MLP neurons of a small language model. Each row is named by its layer, matrix (gate and up: input weights) and neuron, and shows model dimensions 213-276. Each number is 128 + 32 x the weight over its row's rms, rounded and kept within 0 to 255. A neuron's up and down rows have the sign that makes its largest values positive.
A block is one neuron, or neurons of one layer that tend to fire together. After each block is what it responds to, as a language model described it from the Wikipedia text at the highest values.

L2.gate75 [ 96 177 112 151 188  84  99 137 102  56 126 107 115  83 132 130 132 121  74 162 125 108 107 175 142 148 197  76 106  43  52  95 119 132 123 139 142 141 173 101 157 126 131 155 150 152 144 221 134 112 126 122 107 101 163 112 162  89 170 123 118 107 161  80]
L2.up75 [168 129  98 122 144 128 104  96 160 163 119 135 154 104 171 136 158 100  85  94  73 172  75 163 146 173 108 104 161 116  93 155  50 141 154 132 118  85 136 149 112 145 169 149 170 128 171 149 111 155 133 165 168 122  68 113 103 189 142 126 126 112 100  98]
L2.gate234 [180  89 178  63 196  95 136 128 110 142  79 106 139 157 142 139 120 109 118  89 161 142 150 157 151 179 166 116 176 117 135  96 110 109 147  88 135 135 124 144 132 142 151 118  89 152 118 146 138 147  76  86 100 174 113 149 185 109 169  67 112  93  97  50]
L2.up234 [ 75  85 132 113 183 109 126 122  68 203 111 157  93  76  64 130 116 166  71 114 158 143 129 154 146  90 143 116  78 161 116 144  96 146 135 192 144 151  93 110 116 145 185  97  77  59 129 128 127  93 142  87  98 143 155 173 135 111 194 158 136 181 145  82]
L2.gate275 [107 122 217 177  96 129 113 130 104 149 152 102 162 147  93 166 127 150 144  88  90  77 155 144 151 128 135 135 145 125  85 158 184 143 115 144 200 168  78  94 106  88 112 157 177 160 119 171 134 143  78 200 134 143 138 123 157 124 222  81  41  41 130 144]
L2.up275 [138  94 152 157 120 118 164 114 165  82  85 177  98 168 151  88 144 171 128  90 142 142 137 111 126 145 103 175 126  51  74 120 134 121 130  97 117 138 147 131 135 240  69 128  74 213  97 165 143 134 130 108 160 125 136 111 156 115 147 131 199  88 139 137]
L2.gate410 [108  80 107 158 150 143  86 174 153 125  57 110 139  97 177 101 118 111 133 147 132 191 140 130  66 105 153  93 102 137 166 161 127 143 158  75 188 140 139 138  87 134 133 146 197 153 175 171 150 155 139 102  99 151 112 116 183  91  85 188 152 110  88 191]
L2.up410 [116 126  92 151 124 140 135 113 100 100 136 116 153 150  75 104  83 120 109  94 134  60  91 158 156 148 137 113  30 144 154 161 153 119 112 154 116 184 137 135 139 179 166 135 159 133 141 137  58 131  83  98 178  87 172 137 164  55 151 134  93  82 161 145]
L2.gate577 [133 138  59 108 131 100 107 121 107 100 131 143 161 142 186 124 136  95 144 159 151 125 164  49 158 126  71 122 109 140 223  85 127 115 202 145 122 185 131 102 153  78 141 121 147  42 102 142 155  92 111 130  97 158 106 155 138 112 109  92 149 108 129 152]
L2.up577 [135 206  78 174 130 154 140 158  81 129 152 114 110 108 138 118 116 161 123 214 101 114 169  82 110  96 159 130 139 122  98  84 145 130 167 121  62 161 113 121 109 141 111  89 140 130  90 156 106  85 175 110  88 150  84 128 143 155 154 105 116 109 125  90]
L2.gate1143 [148 166 126 132 119 125 125 128  96 162 118 155 154 169  44 133 160  86  65 113 127  87 180 112 133 130 169  99  93 161  88 125 108 195 157 141 177 187  76 123 120 191 153 170  79  91 125 139 115 130  78 150  82 122 153 192 151 156 122  86  87 148 111 177]
L2.up1143 [130 175 161 133  87 100  73 119 110 130 110 131 168  93 180 155 137 149 112  82 142  56 132 108 155 142 202 131  89 159  90 178  98  57  93  92  98 153 164 136 146 119 128 183 119 105 131 136 124  89  73  96  57 211 137 121 164 163 143  91 100 155 128 166]
L2.gate1715 [159 132 162 111 114 165  97  82 156 113 113 100 128 188 188 150 138 101 116  87 121  69 172  87 141  85 174 122 142 120 126  91 162 151 148 123 162 145  43  83 185 182 128  79 148 109 146 149 185 100 119 108 135 146 125 177 175 107 123 139 156 130 111  95]
L2.up1715 [172 133 118 115 164 144 154 152 134  77 135  80  95 124 123 110 131 129 115  62  94 130  69  86  94 116  84 163 167 109 106 126 138 111  94  74  90 177 130 114 168 121 170 111 109 112 168 120 116 181 151  88 190 149 104 136 139 171 136 113 117 139 120 100]
L2.gate1717 [110 136  92 175 128 193 149 100 127  76 122 154 124 149 123 106 121 138 130 108 189 137 157 107 116 124 109  98 101 186 128 131  99  89 140 106 153 124 120  79 165 132 154 117 115 163 147 134 116 161 177 158 129 127 103 166 168 131  91  96  83 127  78 105]
L2.up1717 [146 158 107 101 168 142 145 128 164 107 120 143 125 121 192  95 186 192 138  93 127 162 175 133 157  71 169 174 123  93 148 138 123 139 103  67 123 148 153 135  77 132  87 126 154 108 153 149  88 149  87 150  76 127  88 103 138 199 144  82 149 147 157 136]
Description: En dash connectors

L2.gate271 [116 153 127 194 160 173 101  93 130 131 133 137 157 112 156 131 149 137 119 171 143  75 186 144 165 181 160  94 139 143 117 147  98  89 109 125 139 167 117 136 123 120 181 138 130 145 184  66 129  93 224  48 162 106  93  59 102 126  36 105 105 151  84 139]
L2.up271 [122 121 139 156 103 123 188 145  85 146 101 179 118 108 190 142 151 185  93  93 112 123 164 154 144 143 149 144 140 135  72 106 105 136  94 158 105 133 132  64 128 134 178  76 148 147 126  82 136 164 127  98 140 154 129 131 115 161 126 190 127 128 159 149]
L2.gate386 [127 131 121 126 104 158 155 120 185 126 107 112 123 111  88  85 120 142 131 131 172 136 108  87  99 129 141  99  53 119 147 188  35 152 162 164 177 114 137 119 111 135 114 173 187 126  93 138 130 135 129  95 153 159 117 131 138  70 136  96 148  56 148 155]
L2.up386 [132 124 134 114 181 119 123 113 195 150 127 151 147 135 121 113 150  59 160 136 150 167  88 163 132 201 141 139  98 133 146 157 153 119 156 178 142 141 163 131  90 129 134 111 115  90 228  85 100 151  98 119 119 118 136 166 126 124 142 132 135  54 152  92]
L2.gate513 [135 145 130 129  82 189 146 201 171 124 138  95 128 170 136 136  97 101 124 167  79 138 129 141 119 119 184  91  73  25 134 109  80 119  95 116 126 134 102 153  43 144 133 130  97 158  99 156 141  85 175 122 130 139 137 113  94 142  92 144 140 113 151 117]
L2.up513 [130  92 145  88  98 161 105 142 216 127  66 115 109 152 147 161 145 153  79 162 161 169 135  55 123 141 145  82 106  86 131  96  99 215 117 121 129 155  98  87  53 147 118  72 217 108 126 148  95 109 158  83 136  92 112 163 110 110 128 149 182  95 196 152]
L2.gate715 [198  83 134 173  93 129 171 106 110 181 153 145 178 157 157 125 127 103  96 111 114 119 125 134 151 134  92 152  96 129 115 138 117 110 202 146 121 138 147 176  95 206 137 120 118 166 111 162 141 117 152 116 136 168 110 113 139 121  86 157  87 138  97 148]
L2.up715 [134 113 124 129 123 118  94  73 144 147 114  88 110 154 102 154 116 165 109 119 135  99 103 177 101 123 130 153  97 173 154 139 184  86  95  82 165 120 129  88  83  55 140  86 166 159 128 114 127 157 133 156 170 177 129 167  90 168 115 134 141 144 150 123]
L2.gate919 [ 50 114 156 121 129 144 128 111 153 109  69 130 135 147  95 136 172 125 140 113 134 136 101 162 109 109 128  93 175 106 112 134 144 143 134 105  75 138  97  86 119 171 126  70 105 113 133 100  96 100 170  49 149 137  95 166 137 164 100 113 131 118 106 121]
L2.up919 [ 70  96 116 149 118 150 197 117  99 131 136 101 109 145 154 122 147 102 158 140  99 126 127  97 128  99 177  81 109 139 152 150 136 106 182  94 199 165 105 128 107 153 117 106 131 126 146 136 141 110 128 138 162 111 155 173 179 192 144 132 126  93 152 174]
L2.gate928 [ 89 175 150 113 134 114 174 137 200 192  99 142 153 157 131 142 163 133 137 116 122  53 112 156 106 161  37 104  63 131  60 158 145 129  87 152 147 169 106 179  97  86 126 162 108 181 163  86 147 163 112 100 145 170 161  97 144  92 167 158  79 173 145 142]
L2.up928 [125 110 151 145 132 119 155  92 131 176 126 113 111 123 178 150 131 148  90 115 150  93  96  90  52 117  83 153 159  87  97 141  96 102 124 146 109 164 155  97 105  89 106 134 189 118 119 107 145 150 146 125  99 158 112 123  78 222 132 115  68 150 159 159]
L2.gate1057 [118  88  55 160 141 109 110  68 109 133 123 153 128 121 153 123  95 146 118 139  88 105 101 140 116 144 155  85 157 123 117 159 127 155 110 157 179  62 125 109 113 149 172 228 137 121 178 117 141 134 149 154 137 173 130 141 128 116 140 111 102 108 135 101]
L2.up1057 [114 108  85 140 149 140 119 120  93 145  48 112 131 137 169 121 140 122 102 120  99  99 117 158 115 195 140 100  73 170 112 174 131 139 145 174 174 129 119 105  88 143 181 145 136 154 113  77 106 142 161 179 142 148 141 113 140 143 155  62 129 110 119 108]
L2.gate1675 [156  49 148 133 142 116  87 160 151  90 121 156 135 179 133 125 124 152  96 172 142  96  73 149 111 154 150  80 117 107 135 108  79 146  82 152 170 134 122 139 129 141  71 136  97 115 113 165 134 108 121 113 138 125 129 155 179 112 135 170 155 117 142 126]
L2.up1675 [113  77 160 138  81 102 142  97 120 104 147 165 131 111 108 155  74 187 102 140 101 125 102 102 103 132 108 151 152 111 148  42 154 138 127 101 134  96 131 119 177 168 172 111 133 105 140 111 144  97 121 103 115 113 148 134 130 126 112 117 111  98 114 126]
Description: Competition stage words

L3.gate214 [104 170 138 114 123 124 133 129 149 151 151 104 128  71 213  96 131 109 115 141 149 106 141 177  95 150 122 128 132  97  99 155  55 111 149 117  96  65  91 130  83 157  96 159  43 137 123 129 163 140 182 160 119 101 114  73 146 172  61  99 174 146  44 124]
L3.up214 [ 93 158  88 126 118 222 153  58  99  56 122 101 168  84 140 134 127 135 152 164 124 162 160 158 123  99 104  94 127 140 153 101 157 111 222 124 197 119 114 127  97 123  98  99 118 162 102 131 165 148 175 133 130 125  90 110 174 143  84 100 136 148 116 154]
L3.gate295 [ 99  84 132 101 107 132 119 111 171 164 133 177 118 176  75 123 121 171 115  92 132 134 106 115 168 164 148 103 132 105  84 109 133 103 142 171 139 128 110 100  97 123 103 147 178 141 127  84 147 177 178 106 117 109 171 120 158  92 136 123 125  82 166 118]
L3.up295 [134  94 130 148  67 156 120 169 167  67 101 165 148 211 109 153 103 107 182 127 145 162  31 104 111 112 101  85  92 132 137 102 169 105 175 151 191 130 105 200 134 121 145 104 177  86 131  95 156 130 112 141 139  95 159 124 132 173  85 120 127 123  95 132]
L3.gate596 [ 67 104  66 137  71 115 121 126 109 142  76 112 111 160 142 108 147 171  94 138 129 132 139 146 101 162 105 103 158 131 166  88  96 196 198 156 113  92  86 134 102 110  39 113 122 130 106 224 183 105 111 143 138 131 129 153 123 123 152 153 161 133 108 108]
L3.up596 [122 153 113 138  94 158 177 157 120 134  86 130 102 155 144 148 138 183 138 149 151 116 133 156  90 183 134  81  93 151  80  68 165 174 103 153  93 100 131 171  66  86 121 111 132 110 125 142 169 150  97 137  75 124  92 146 144 127 173 185 113 138 112 127]
L3.gate784 [163 115 117 104 179 124  96 146 149 147 192 136 156 132 139 123 136 128  71 175 136 124  67 149 187 121 134 123 116  66  73 146 123 142 129  90 123 174  98 139 103 148  86 174 106 157 158 142 103  91 172  98 169 191 122  95 126  92 147 118  59 147 133 165]
L3.up784 [136 168 170 152  26 149 162 118 115  87 139 103 131 147 109 107 123 127 155 175 139 139 122 120 124 149 177 119  94  35 133 115 124 175 179 163 108 126  90  86 121 114 126  94 122 159 124 164 146 111 168 135 120 190 142 125 182  91 169 127 167  91 142 160]
L3.gate1115 [122 169 148 157 180 191 161 168  99 135 148 133 136 145 156 165 110  60 142  84 186 149 165 108 106 101 138  98 137  96 125 103 159 139 143 108 137 146  92  93 145 117 157 152  77 150 149 138 183 127 146 173  94 149  81 138 161 169  90 129 140 136 125  57]
L3.up1115 [155 183 122 131 126 197 135 194 149 145 198 100 160 145 111 114  94  90 126 163 168 159  95 102 142  77 156 145 154 108 128 129  76 104 123 140 143 179 132 139 104  83 146 122 115 140 121 181 110 165 158 142 146 145 152 111 172 127 111 101 106  96 120 147]
L3.gate1376 [ 53 139 145 120  66 106 117  59 185 162 142 138 131 128 151 157 101 173 134 108  81 114 132 149 131 106 192  96 117  96 139 115 128 117 163 129 132 153 120 168 171 145 150  62  91 139  77 178 186 128 100 149  69 126 144  97 153 128 130 148 128 144 168 132]
L3.up1376 [122 146 153  96  97 140 122 169 105 164 145 142 133 144 134 165 125 103 114 137 202 184 119 127 127 157 101  98  51 104 112 135 200 135 102 168 176 134 139 123  94  95 109 122 105  70 133 158  77 173  77 177 130 175 145 157 132 137 112 168 120 139 135 111]
L3.gate1671 [190 170  88 102 107 140 114 100  91 148 143 129 119 194 140 136 148 180 166 123  98  66 117 132 100 119 126 117 121 113 123  65 142  88 122 128  55 174 129 144 164 122 117 170 124 116 142 176 207 172 158 137  68 137 191 103 202 142 143 156 150 103 136 123]
L3.up1671 [164  88  93 112  62  99 121 128 150 122 122 104 106 121 157 157 143  99  97 162 109 122 119 110 141 153  94  73 117 151 119 101 128 154 105 156 147 173 133 155 138  84 120 113 174 186 184 126 185 177 116 140  79 183 117 121 144 109 103 166 149 191 134 106]
L3.gate1709 [167  87 141  82 124 139 128 130 115 175 120 124 139 107 196 153 158 215 152 111 113 100 123 122 119 139  75 167 131  93  79 106 116  79 117 110 164 113  84 158 157 162 166  81 118 165 127 126 186 190  96 159 119 146 100 140 102 173  87 141 133 161  96 128]
L3.up1709 [ 96 102  90 168 157 125  91  84 145 155 134 117 104 114  99 106 173 195 128 132  99 145 157  96 135 112 119 105  84 173 205 100 126 133 193 156 144  52 110 171 111 151 250 162  80 140 150 153 148 114 141  94  51  95 175 170 161 106  68 123  68 102 155 134]
Description: Joining punctuation between items

L4.gate1137 [176  75  96 146 105 148 127  94  95 134 143 158 117 109 146  77  85 136 132 126 146 123 111 119  57 136 169  88  84 108 103 102 121 175 113 167 120 127  88 102  86 137 178 140  99 121 157 111 127 125 126 114 113  72 137  84 127 111 146 131  67 160 143 101]
L4.up1137 [147 167 130 120 168 142 133 121 181 210 135 158 103 144 105  95 153 104 148 102 153 102 109 153 115 118 131 142 105 135 156 124 102 136 185 144 143 179  68 126 156 164 131 133 103  72 140  94 137 122 143 114 134 156 107  41 150 113 123 112 101 179 133 119]
Description: Compound-word joins, year-range dashes

L2.gate524 [129 106 161 115 107 148 131 142  74 141 141 108 121 121 150 155 111 134  85  66 178 138 102 119 109 157 130 126 178 142  92 133 125 137  78  98 145 112  91 187 107 162  37  93 189 101 153 148 116 197 134  80  93  97 133 129  85 162 190 140 116 159  77 114]
L2.up524 [ 70 171 157 176 121 118 179 107 143  54 153 133 175 136 122 155 160 122 126 109 135  85 125 126 155 165 156 175 159 156 138 120 117  46 109  98 137 111 134  77 112 109 140 119  86  97 150 143 175 176  74 100  80 121  97 174 140  91  95 100 124 146 106 101]
L2.gate572 [114 134 150 192 132 179 143 160 144 114 174  37 149 113 155 161  61 125 132 117 114 117 115 155 134 139 154 121 143 111 106 135 176 144  78  95 130  98  73  91  89 116 106 138 166  90 107 143  75 126 151  66 117 101 114  78 108  72  92 122  82 105 136 178]
L2.up572 [109 126 153 145  99 167 116  94  92 118 130 118 177 120 143 117 105 141 180 170 144 178 126 150 100 103  96 125 156  91 108 147 216  98 107 104 118 151 170 124 156  94 107 118 163 151 109 157 149 101 188 130 122 132 127 188 140  96  45 128 135  83 103  98]
L2.gate961 [116  87 169 127 138 129  93 160 119 219 156 120 135 126 156 113  66 121 184  60 138 158  67 189 157 126  89 108 191 139 163 116 111 159 105 125 142 130 131 195 173 118 140 133 148 102 149 108 137 142  59  78  71  69  55 168 147 128 124 100 152 112  97 114]
L2.up961 [124 143 148 134 105 150 141 178 131 149 147 164 168  92  83 156 153 201 188  99 144 146 111 107 139 166  52  92 145  70 132 154 140 155 159 100 150 113 137 106 100  99  50 140 130 160 139 119 137 145 155 110  80 186 140 177 145 101 197 101 150 147 146 122]
L2.gate1006 [188 131 127 170 155 124 119 134 107 112 128  93 137  82 136 105 136  89 160 129 137  59 196  64 117 103 106 128  81  87  77 115 112  82 122 116 121 200  90 147 145 197 112 167  93 128 117 158 141 146 148 112  92 168 123  78 130  96  89 191 110  78 106 135]
L2.up1006 [136 149 151  66 167 153 138 207 155 168  62  68 102 127 129 113 128 174 138 143 113 102 143  96 133  73 147 143 126 161 117  96 153 100 203  98 111 187 180  94 133 139 139 115  85 176 133 107 139  77 100 188 116 147 186 135 119 178 130  92 102 128  95 131]
L2.gate1018 [118  89 133 161 157 107 198 199 146  93 121  90 129  98 148 156 182 105 136  99 180 139 116 133 160 139 158 102 102 105 156 124 144 145 121 135 192 137  89 125 146  88 159 127 169 171 152 125  87 169 143 185 119  63 106 103 174 131 111 129 149 119 156  92]
L2.up1018 [132 100 108 125 141 128  84 113  97 137 146 140 135 167 184 140 132 151 100  58 156 119 161 109 169  72 143 157  97 161 214 130  98  37 165 111 137 166 121 109 122 170 119  75 121 111 128 107 119 112 124 181  92 166 113  91 131 117 146 166  65 139 126 108]
L2.gate1024 [108 144 120 103 112  83 211 115 101 154 122 138 112 140 124  41 108 111 119  72 151 128 156 106 132  92 175 125 132  73 138 122 119  92 104 107 148 126 119  78 177 194  82 139 106 184 160 151 142 206 113  87 127 105  96 115 198 139 135 136 162 134 127  81]
L2.up1024 [144 149 114 113 132 133 126 161 119 140 102 164 160 171 152 150 162  95 234 127 157 136 162 117 116 142  98 140 177 208 115 104 176 125 117  88 127 100 123 144 165 126 157 169 122 124 176 125 134 156  76 118  68 181 111 100 152  94 176 135 103 184 135 147]
L2.gate1082 [129 179 155 105  93 184 132 171 122 136 170  98  94 147 174 131  87 141 125 165 142  57 176 153  72  98  99  97 154 168  93 115 100 117 132 117  62  58  80  92 110  96 119  41 135 153 138 129 143 136 154 115  62 100 135 168 104 101  86 110 161 178 104 160]
L2.up1082 [142  81 190  76  92 140  91 180  87  95 135  96 128  96 124 135 141 110 154 138 192 140 156 140 100 170 116 142 170 115 103 131 149 171 138 117  78 106 109 133  75 138 114  77 107 161 156 109 140 203 113 109  79 127  97 127 120 114 152  92  99 117 104 115]
L2.gate1446 [121 105 116  99  88 128 133 169  61 110 129 103 145 170 140  81 138 116 171 130 104  98 130 113 141  93 175 104  88 110 179 115 139  94 135 106 173 113  93 162 142 147 155 151  95 188 101 103 151 169 119 136 119 199 104 146 125 159 161 167 128 167 125 107]
L2.up1446 [102  96 130 100 163 123 155  67 125 118 196  93 106 154  95 218  85 147 122 143 130 180 108 115 149 102 141 116 128 118 156  41 112 180 129  85 141  75 116  93  81 183 114 128 160 127 136 123 125  76 125 143 184 153  94 155 152 168 170 135 149 107  81 109]
Description: Object pronoun after verb

L3.gate239 [194 199 141 139  96 141 115 119 105 160 161 145 134 151 117 113 115 155  53 165 100 116 118  69 165 104 149 118 211 125 111 101 155 163 143  85 126 213 117 113 152 163  92 158  80  59  90 176 168 102 150 121  86 152 125 156  92 112 167 137 111 128  82  86]
L3.up239 [112 189 130 152  87 122 157 143 122 138 119 140 146 177 155 132  98 129 119  91 142 152 140 111 112 104 144  87 157 127 136 146 142 128 166 159 131 152 143 158 172 151 127 129  86 139  65 117 152 183 123 124 118 125 130 140  86 167  87 130 102 118  54  96]
L3.gate542 [151 111 163  87 120  83 123 143 120  86 151 139 137 160 103  90  94 112  99  90 111 121 102  65 150  98 112 158  95 139 179  74 152 117  92 113 127 132 158 119 192 127 113 123  55 122 138 103  75 136 105  97 118 152 139 156 143 142 159 148 167 122 151 117]
L3.up542 [108 131 124 108 121 151 151 151 140 164  93 102 107 138 104 120  53 132 193 138 138  88  94 120 131 169 155  97 150 122  88 133 132 145 122 102 149  87 117  79 103 173 104 112 131 129  92 112  88  89 124 153 140 136  80 139 140 123 110  78 140 128 108 146]
L3.gate616 [143 132 128  85 129 175 118 115 172 117 105  80 108 114 141 148  96 139  98 142 141 113 115 113  82 140 126  93  73 112 131 122 126 183 165 101 140 100  77  74  99 108  74 129 108 120 156 192  79  93 178 127  97 182 161 169 159 104 138  78 115 118  59 130]
L3.up616 [104 100 145 121 124  90  94 196 138  83 137  94 137  88 116 197 139 161 126 166 105 185 125 161 199  81  96 189  96 147 179 138 164 151 150 128 167 132 131 154 147  93  84 113 123  88  82 139  73 108 160 145 167 135 154 116 122 153 133 108 114 151  87 113]
L3.gate789 [120 114 175 200 139 140 195 159 143 123 167 138 119 182  65 112 123 123  65 123 115 140 128 121 106 160 116 125 203 150 142 175 108 124 113 133 166 137  74 137  77 142 100  96 143 161  41  85 117 188 115 137 138 117 106 117 173 151 185 104 125 152 154 162]
L3.up789 [181 141 143 183 147  94 147 144 171 136 114  96 111 124  75  87  86  77 113 119 142 137 151 136 154  78  83 195 153 133 168 148 122 133  81  69 118 115 117  96 108 169 154  94 159 162  67 163 104 136  94 110 144 148  52 131 119 116  97 110 116  91 178 132]
L3.gate1066 [151 160  92 103 137 185 138 179 127 126 192  78 115 168 156 158 143 142 154 130 131 144  93  94  73 121 133 106 146  88  84 188 119 100  97 134 121 135 128 175  25  99 117 148 137  74 137 119 120  90 116  72 110 174 139  32 152 195 152 122 160 150  61 162]
L3.up1066 [115 104 104  90  99 142 104 141 163 125 146 147 112 156 119 131 135 118 101 110 151 109 129 156  79 176 138  98 188  74 111 102 162 135  98 153 153  88 130 150 123 107 135  90 110 118 138  98 138 143  98 105 144 116  98 105 131 153 110 164 179 157 127 129]
L3.gate1073 [162 234 115 130 102 197 126  90 119 145 124 137 157  86 123 120 146 137 124 154 183 131  88 137  72 111 194 117 117  36 121 125 114 138 149  39 175 138 107 150 139 143 104 109 152 157 130 136 132 103 180 109 103 138 112 135 100 108 142 142  60 133  86  93]
L3.up1073 [183 157 124 135 154 169  89 110 104 124 150 178 109 122  86 108 179 155  97 203 121  98 154 201 157 108 108 166 100  98 179 128  73  81  97  66 143 188 110  91 128 135 101 118 144 185 140  74 107 151 119 105 143  88 130 147  64 146 101 150 103 113 151 166]
L3.gate1133 [194 199 177 121 142 162  75 119  67 153 238 100 150 169  74 171 127 157 126 120  94 118  75 146  78 135 125 137 138 115  95 132  98 190 145 109 110 100 124  69  98 111 144 166 111 148 138  73 114 145 167 108 145 142 123  88 160  95  96 118  94 119 108 130]
L3.up1133 [136 162 158 181 140 165  87 111  44  63 201 156 123 139 149 102  13 164 126 184 156 148  98 163  93 141 134 134 112 150 106 164  84 100  95 151 135 151 158 110  93 157  54 129 101  76 136  67 151 162 158  78 155 116 122  71 110 155 130  84 128 164 128 140]
L3.gate1519 [139 150 152  82 112 124 139 121  82 172 151 124 178  99  55 111 120 197 102 158 219  99 149  69 112 140 126 107  88 130 214  99 122 163 177  72 185 165 102 144  77 162 149 151  82  76 159  81 128  79 130 116  61 126 128 110 143 173 170 156 118 162 167 108]
L3.up1519 [101 112  89 146 141 173 106 106 119 107 123 152 129 142 103 131 135  93  91 130 102 160 122  97 125  86 124 114 101 126 151 109 180 163 119  86 128 127 100  77 109 141 113 138 179 159  72 125  73 206 115 137 199 181 117  57 133 103 169 105 174 118 126  91]
Description: Object pronouns after verbs